python train.py --num_hidden_layers=8 --head_dim=64 --intermediate_size=1024 --rope_fraction=1.0 --parallel_block=false --init_std_down=0.0 --learning_rate=0.0108 --beta1=0.95 --max_seq_len=1024
MLP neurons of a small language model. Each row is named by its layer, matrix (gate and up: input weights) and neuron, and shows model dimensions 368-495. Each number is 128 + 32 x the weight over its row's rms, rounded and kept within 0 to 255. Numbers have three digits each. A neuron's up and down rows have the sign that makes its largest values positive.
Before each neuron's rows, "fires on" lists the tokens most often at its 100 highest values on Wikipedia text that the model never trained on. A number after a token or word is its count.

fires on: "\n" 46, ". " 32, ", " 9, "to " 6
L2.gate801:111184135137104122133101115183129105168149156202144094073097173132123069167202107145157127090209175143170088092155147146195163095107085116158111097085107133139116102131105052156147119132141077097149078166099157163157111147148112116167107085121101121094153143121130114115146177087101150155122163067126099107110158159080163123121071127137095115125126139152146072121127156106122098144092
L2.up801:126186137122117177137105115099114071148088096166117158136045194132160070186161095159164138131145136131131142156114136104114147095072104148156145120084106115115128091123068086174183169107131126093158079208115123110164149128134150089127138171104068113069178173163117108098157112080141109100084134137128104079118119158132109118108113138148111175086136191130129110082110156062118086157137

fires on: "in" 26, "in " 24, "| " 12, "to " 9, "its " 8, "into " 7
L2.gate750:092167144160114167079142130189094138173194154092134111123152152194138129143133185086101176107201090109103148088103111119138071130132229170105144115106175120119099104107136144156148167123063165129186157179081099123153104132178181189114156077082116176205152188099174103172141090155123131146130150135182158143131125131102081149167085101097069150111145171117142148110162122173113130124130
L2.up750:165163134131137123116150140117167133150129132209187175118127115148191169097141114158147156162177127098157174125059126169110117111070115151101111212118123152128081094118094094203120083130113115126124137087140201095199124048140180117118083118149187150104156136159109172170199106180123098097032142136156109164165199121141121205129105096122127075152152166147176168129168129123097173128125

fires on: "," 81, "dep" 7
L2.gate756:141116144142121151156183125118088174130141146147143108122071157120132105225135014139084101113087162178151145137174164130113135084140139087149168089061162172086149140148120139100147131118139133153202177155125146155146151156210133137125140153127139156150135136122110181093119149067088056126153163080090128184124191126076176104142150061146092142141098146143147144115071076142133095168034
L2.up756:116136130142143147128125194126086100044117092106114082191128071144081135135110096171138131139103118124137105149155124137098118131100102118203154104073098143117109076137105144091080148131160124134148150162179172179095078146129145123137129152123169140141139089190162137172155134155167190131095102102109159083112151118175106157114103131137121118166131184127100126087094054130174114144160

fires on: "father" 15, "," 14, "over" 10, "n" 7, "achiev" 5, "for" 5
L2.gate246:151142151115125134108216163095090054157111132190152100155163162160162130117165124141157134115193106132135133153166140078139137159146149102160173118140126127096151157123180144082077113139063156132123101079145094098150161121163151128172136113114135094139124103094137077143117131124095213117159113105198116141097089140106186101159121103131101119201079124143184110054155156150158110097146
L2.up246:097150086141097117108131140144110114127126111191143077170138143082110175188148085128142121135158125140049087179087118071156127073114115130138158137095167159084174091112131145127137126134147134097136155144146195162071126111174151086106127113130127139147099106189144085087156113114151128216108145127151119108180150185125149113113166133111141140155156203132103062069089089227202137125138

fires on: "b" 48, "n" 25, "sk" 4, "ga" 4
L2.gate330:096192138120142168126166130181179144084118155116136127178143055192098134135047044135137129091133080147111173175123161113115150124119134081093144139129100180106131090189152116067179124165126122117135134107101205113116068116087140135129187219105089125131099187137103163191121167154119149185141178120144128115168116135093166137105150156090175111161130131143190137166101186120116087121166
L2.up330:081091135143119131106151114124120114149130090164113136149157122142191108149091127139111081094132139114118120150104112080141124115185112148112103098143115114128086129151098126094144127134111135117133086102117203112131135171172145141133129197088086115108087061163122171132101203146137081125062118103112136179118188126087122092139134144106116071166154163158111184140112129185148198186127

fires on: "According " 18, ". " 17, "," 16, "due " 9, "according " 6
L2.gate905:121142155150044149161151181093143100120177082116149121095131121133132118183146106172149084143122113120139124132124165116117077138130080117130073063081130089099147111097150149138112058084117057193121157127157099115136128092140123098106116106148123108145172125131179145125122102078131087141085147153144144091139183126101182101131184152066050149121078100139099112091107117117177092149135
L2.up905:039148145126112145122162182137121070128155156131170160128099138143142133121121105155136071133119112126104105165157149089129056175142094128138111143115129090148156115111180124154150126167096078177097117085218113103055086151096138084114035092156143148145152081119103107123173106122179089135129137149140137151104128180153156118144170143095080147148127091136170137072103156172140103135125

fires on: "in " 19, "won " 11, "hold " 9, "held " 8, "of " 8
L2.gate733:123170141135155080155115145105108124121093183187118192099171159119120152133165145162096165166169138093214143123093126159100172144126160124111114169117176165121172111088141124130091149144078141133142087079176155124146083081125173148173119096103135139093081113155144148180103143206137126140148178117121109085133201208193078171116076086135096115121132080086162087125203075133132074163167
L2.up733:085191150085077106176140116111182124085087204128128117116116117183172111146096183150127140117121082088168143133060119121144153122183134157159110115080179138131197076126147129151119102133095065113121039119118141120100112122115196151138123148124150122125203055189142122122143137131127134141047136117152109139132198162064085136189111087110100132122099056194144143132174090097156137190110

fires on: "Sh" 34, "Dh" 7, "Battle " 7, "Zh" 7, "ash" 6
L2.gate516:095177116084143165170146115143089172137062154125164145092069066202162113121172146171096055142108136065120093137165141119213125124081079142076151077103095096104146123083149114117100131105102121167120118097132129065089130106097140150182085124090117117128126094108128063127146163132134119120136116168094129143089140217151135155115139075096139097152048109212123161105153134099124104129099
L2.up516:143163141137142116124138094134144175138151116132126158120126134179120097161131115141110087114093120186056094143089124166169140151163161136112128160090163083142147156142106109159166184130145089184102108071138167114102129122163124118149165150102078137138128135079161129136115141152165140121140086145197177168140087079170101115186110090118137132101135133158101167214144076221092100133136

fires on: "has " 35, "since " 10, "can " 10, "have " 8, "also " 7, "Since " 6
L2.gate294:123110100127168093079108135154075202134103123186157152150151110128083132136108120143143162123116173117132102107094114151099106093083174113175152105141120161117171146070145086085104116149069124130163122178120125193127162120108125083158142098120109136157095199073167125113141190189130144165175117095132164134084164126079136130147145167130087090133146151170155099117098054160143120102096
L2.up294:087136118124132150053173099146021198098052142124161158144151162117104130111138118156145087113193203081123099096078111150093120085109128147151096103041140197111185121083131076085112111113079125074123135072094161155154139102060157111148135108156123093178121143087097184112203151153089124099124065102133062104122150131098117147151153159083101091149137082178157101126109095139089140152115

fires on: "by " 19, "to " 13, "It " 10, "ust" 9, "in " 5
L2.gate648:131182156177082171173163135105094074107138052102142186163096146079105107166157147091107166127198106105090098073143125103208103131169136156195130158127168124189133068139097100087175142159116152123119189152174195132171110117129148152132178160116177130126079128124125124129116060066110098163123123127132102135139155168129148124171089139123160118127180169060098153122143110163176139108101
L2.up648:148120153135145125103118106136111145201186125103195124203113089052069097107137112113130163198177100099139120144076158163127084110092119106157080125147153103111098065155122080110105126101146165118083141146181097157136086100099140126163083180178119100151110121160140119160142152152131068139094102121145157084129195067077091119147030086142173180118180159085105131209161086200159070132152

fires on: "| " 38, "(" 18, "; " 13, "in " 8, "/" 5
L2.gate567:114154160139092133190135122122106106126153168073105171158103143124147141136122133139119153160105124152123178154159186130189157094120120107111108189105154129146157124075113133139196146146140247127153140151168127149084140139140160157127152098140122110092077121154135083127118107121197113196116095178136107139122177106195120096118068089130079153114140124144122147087098107104173102124158
L2.up567:147122107112129215113152107131122148164161090131096154134177177120155119152153202143122087150091169122167172187093122191127103122137129108176069141160148099113110064151142153170127126091065148081077181120134083122147110153136131087132179111063097114114113167117150049123152097070098175142111146126081103151143119069117158149062154131180094116110094127106099095113058188123088100112139

fires on: "be" 42, "the" 12, "…" 6, "he" 6, "Be" 5, "\"" 4
L2.gate736:134097157157190059108142204120096120103160129156146166122167070094144081133169183150150103107101120167162056102145089124152186145098112155128166118139113192119185156132121138079129138126127137088143067117099119178113148117202196146126083067149111121134124103124129125121147152183135134187139101093160086132127078135152148094120131162153129069131198124127094137166143108157088063120113
L2.up736:156191138166148096099169140100135164138150136166160161144132115157090130079063130177136167064157103170155041131140115138130159167114107086105164080164137118103169157169114157175137147118133136087125075102138205130129083060159054082090141114085119170054116130137133152147166126145157095176098153146090108110137098117102129139186104143121148144120153095162123133118119153149105111154126

fires on: ". " 58, "\n\n" 18, ".\" " 6, "\n" 5, "\". " 4, "Personal " 4
L2.gate365:114097132213131106135066117106120099186110102098087130099133143110143094116134115105164146070070160136139126137166132138182127148102155156205175109089128095151120142160106104136141090126117097128173124137127108108099133139066141048118130038159083129149150117127131107082115120054121142148137140134097138104134179151122122129076101107106137125140116147112133069117140144121091133127161
L2.up365:141117113198124087108092137149121096156129072092113108102126146150120095147126074119129146080089133158139119124138150128206123100082121152163152096126109100127105069157124083145158113128108111139186107135123151135119144132079132062119120037164125115160206130084157094089138102121138144130113154132094137124134145171121094147108108104151116132161104107082110096134134128095123119128157

fires on: "n" 53, "born " 31
L2.gate216:122130189207131116185174089140148101085125109142142139152126097148140166120154120104122118145119139129118102106085164128133128138153141225112104128171112175139184129152155115090156163197099168165134101102130180156099119113084133074106172118179121168125143185095180130064202085113089181122147209112116098159154109127142121105145196103112148060114205109157130111100088154164123111095140
L2.up216:106151138158129152225150149129157129034097056160176128140117101189122178097120169120117113107082106160109159103137101123105108202160098179142160096165109195137149135145121099157119104157123068138131087114123197124149088155084149152159146136142120088160151129170117089119141176115096142131121198083137136146166133096172119099114147114034148099109159154114127138065130124166125172095145

fires on: "in " 17, "Y" 12, "ent" 8, "." 8, "ey" 7, "o" 5
L2.gate501:075111158164082167165194145103038135175135149131160176085140097112231128149107122142102117139148183115105122158148125164176149114128146170111116157108182127163211147156141112090087138129151181124143131167143095106131116176104076104130114151100093117104148192107069109151142121163097093172140218168108089202132108137123201115135162066078128095109198166116076085183100156103161096079120
L2.up501:088135185138053103104195146185031158150135134104146097104113107086185070098126125166125101093163168122187113146113130145144096139135158139148121168115174160142110123144148108150163133124135111121188113160174143137051137173094127092115123070133126115131124160105175085120117112215120094100101151174083101132138185159194188136129162159120129148121128108104120137128108124125164071080132

fires on: "re" 73, "first " 7, "ed" 5, "rep" 4
L2.gate274:108082131161139120109147152162144140107136131131181066119083158179153073131101103070102068137139128072141115151144190158104089190116211120063184050142109127102139157167124136119130109114047139181110154136099117161107092128151158141158105080143133118125141148068114093133127138139091161123144067184116127167122180091172106113132053127112149111082182120088169116133139112080123066177165
L2.up274:083122137140112107142105114084092126154140179105164099159059121142097097047097101134123095126108149193163112136160114105173089165113159134181161148055154142138107168127136108125129158101128149121128099132125112155180112108141151134186165121113128159156161112073136121148100121070135152145105117125132116165081150173187093166206178138133131137139115113087101188115149123095174133137128

fires on: "It " 37, "most " 9, "is " 9, "it " 8, "× " 4
L2.gate323:088139067147129115137161074138181144089135082114102168135122170152158061176096059148118122184125122121093144192109178134154195134106117141105112128093128140214175157145155110168108105094065070116155108087171199160163173091133128119157104111107088170092117047160135117105118095085164112137175161125173044195123078107109142102099136113105095136153161188109118117138187141085126179185132
L2.up323:182118131138123110152155043127123151100154114070142093060096154154113151138128154069109127154139122150141121098120165126164107141166113200132075121129117135174163150212148137109119090076140103111110092156178150160150179155124154117125114114129118146135103120179066137092152133112190081118130096112144097175090072111113080075120158160161108119131101190108069103135102138129101131149135

fires on: "or" 17, "er" 10, "des" 8, "Dar" 6, "Des" 6, "oun" 5
L2.gate537:137102154122179112139119181123131165158131091096110183127162132134157149115163164081085133163098096134159096145084095182173126148140124200105097219130089170135133140162095146203089101171130115119104067151161141132127175174139143118112156123092136130130143165068115137095141137145173118100135100078110131128099156167229103127107124098119120110090166132093177044133130094125122094128163
L2.up537:140108175169132141070127154166096136125132065095168101099103140122147145175097120125090133107136135093120132138109069148180108136069174191154142070139149112180124123156110164185154085142216138159135076113153058117158084109176096125118179089094076141129116187135119138173137128137097119106088116066072142086130170128163161090166183111120140180119146119129103127146167110146096130158088

fires on: ", " 29, "and " 13, "(" 9, "| " 4
L2.gate205:179128097084130187093111152114159197107117108124087123124096163099103140188151131025120171174093105098164155170164117118124193110159158083097090170128122151135177112077118119150196119111182153141171149136142100066175095138147139100080135121109110122155148085119120138088119117103157105176164167124106148095104086148125126109119130162152093145126107146141118087150066159149093163069076
L2.up205:143134132090150176149102153114207196071099122125092157137161136093107100088109145141104097078087124135126126125176122093073156076146108169126183122122135122139117153147157154136067107129160115125102145189093122105089074083090131132129151173122079084115198091131100148168164086122093092100162125138108134084149160140141102102134116123136152154056160113128158176153165140164105108150092

fires on: "Car" 28, "as " 24, "provide " 9, "providing " 7, "provided " 4, "done " 4
L2.gate94:091121158129115070098130112116188170146114109153153115121087160086112145135144058137068053122044133105111096101209111127128152135088109199102173106144103079099133075157114124184195126090118078102145138055130103165069120115142188164137120113065122121159182112107119109119097126136124146128178094151161106125073145134170150172173107146119085107165108151153092173141140135150115098118131
L2.up94:221150101151108147100085097142119185110110147103054099107077157157132130153105018147128067190081069092119067165140097182129194088123130155174161122147140087051166093069125207149150105138191150073135160136121072171116133140131090187197135128134061130187122114134123142125088118115116140150125125129100142137135091104198128169119128128105161144127101121136088151161101126132131142127170

fires on: "." 22, "; " 19, "/" 17, "- " 8, "^{" 7, "2" 6
L2.gate825:170130119096178072137085102111148133144133132144150129171145120101151084208205142109116103111075087112136132155092182130170121145085095083124057210159107136171118114086117058129097179134126103196172150122156121129153160180206150190062119113089133121166188104071118140148148145103140133101071103143143147083129082108136087186057086111175085151154161064111100081117140136132110169186127
L2.up825:147106137200100099090178077096099151169151129138110182098126110200136168151152085150115120121139163091196158085106145150149095121109153149161092092095228170135083084211147131109159133141099131175106142168101153161083137156122120101127092078048129082122058175081097109152106099133081111133099150158131127152109169096119066103125128153113112157121088126112063121169107109163167103163151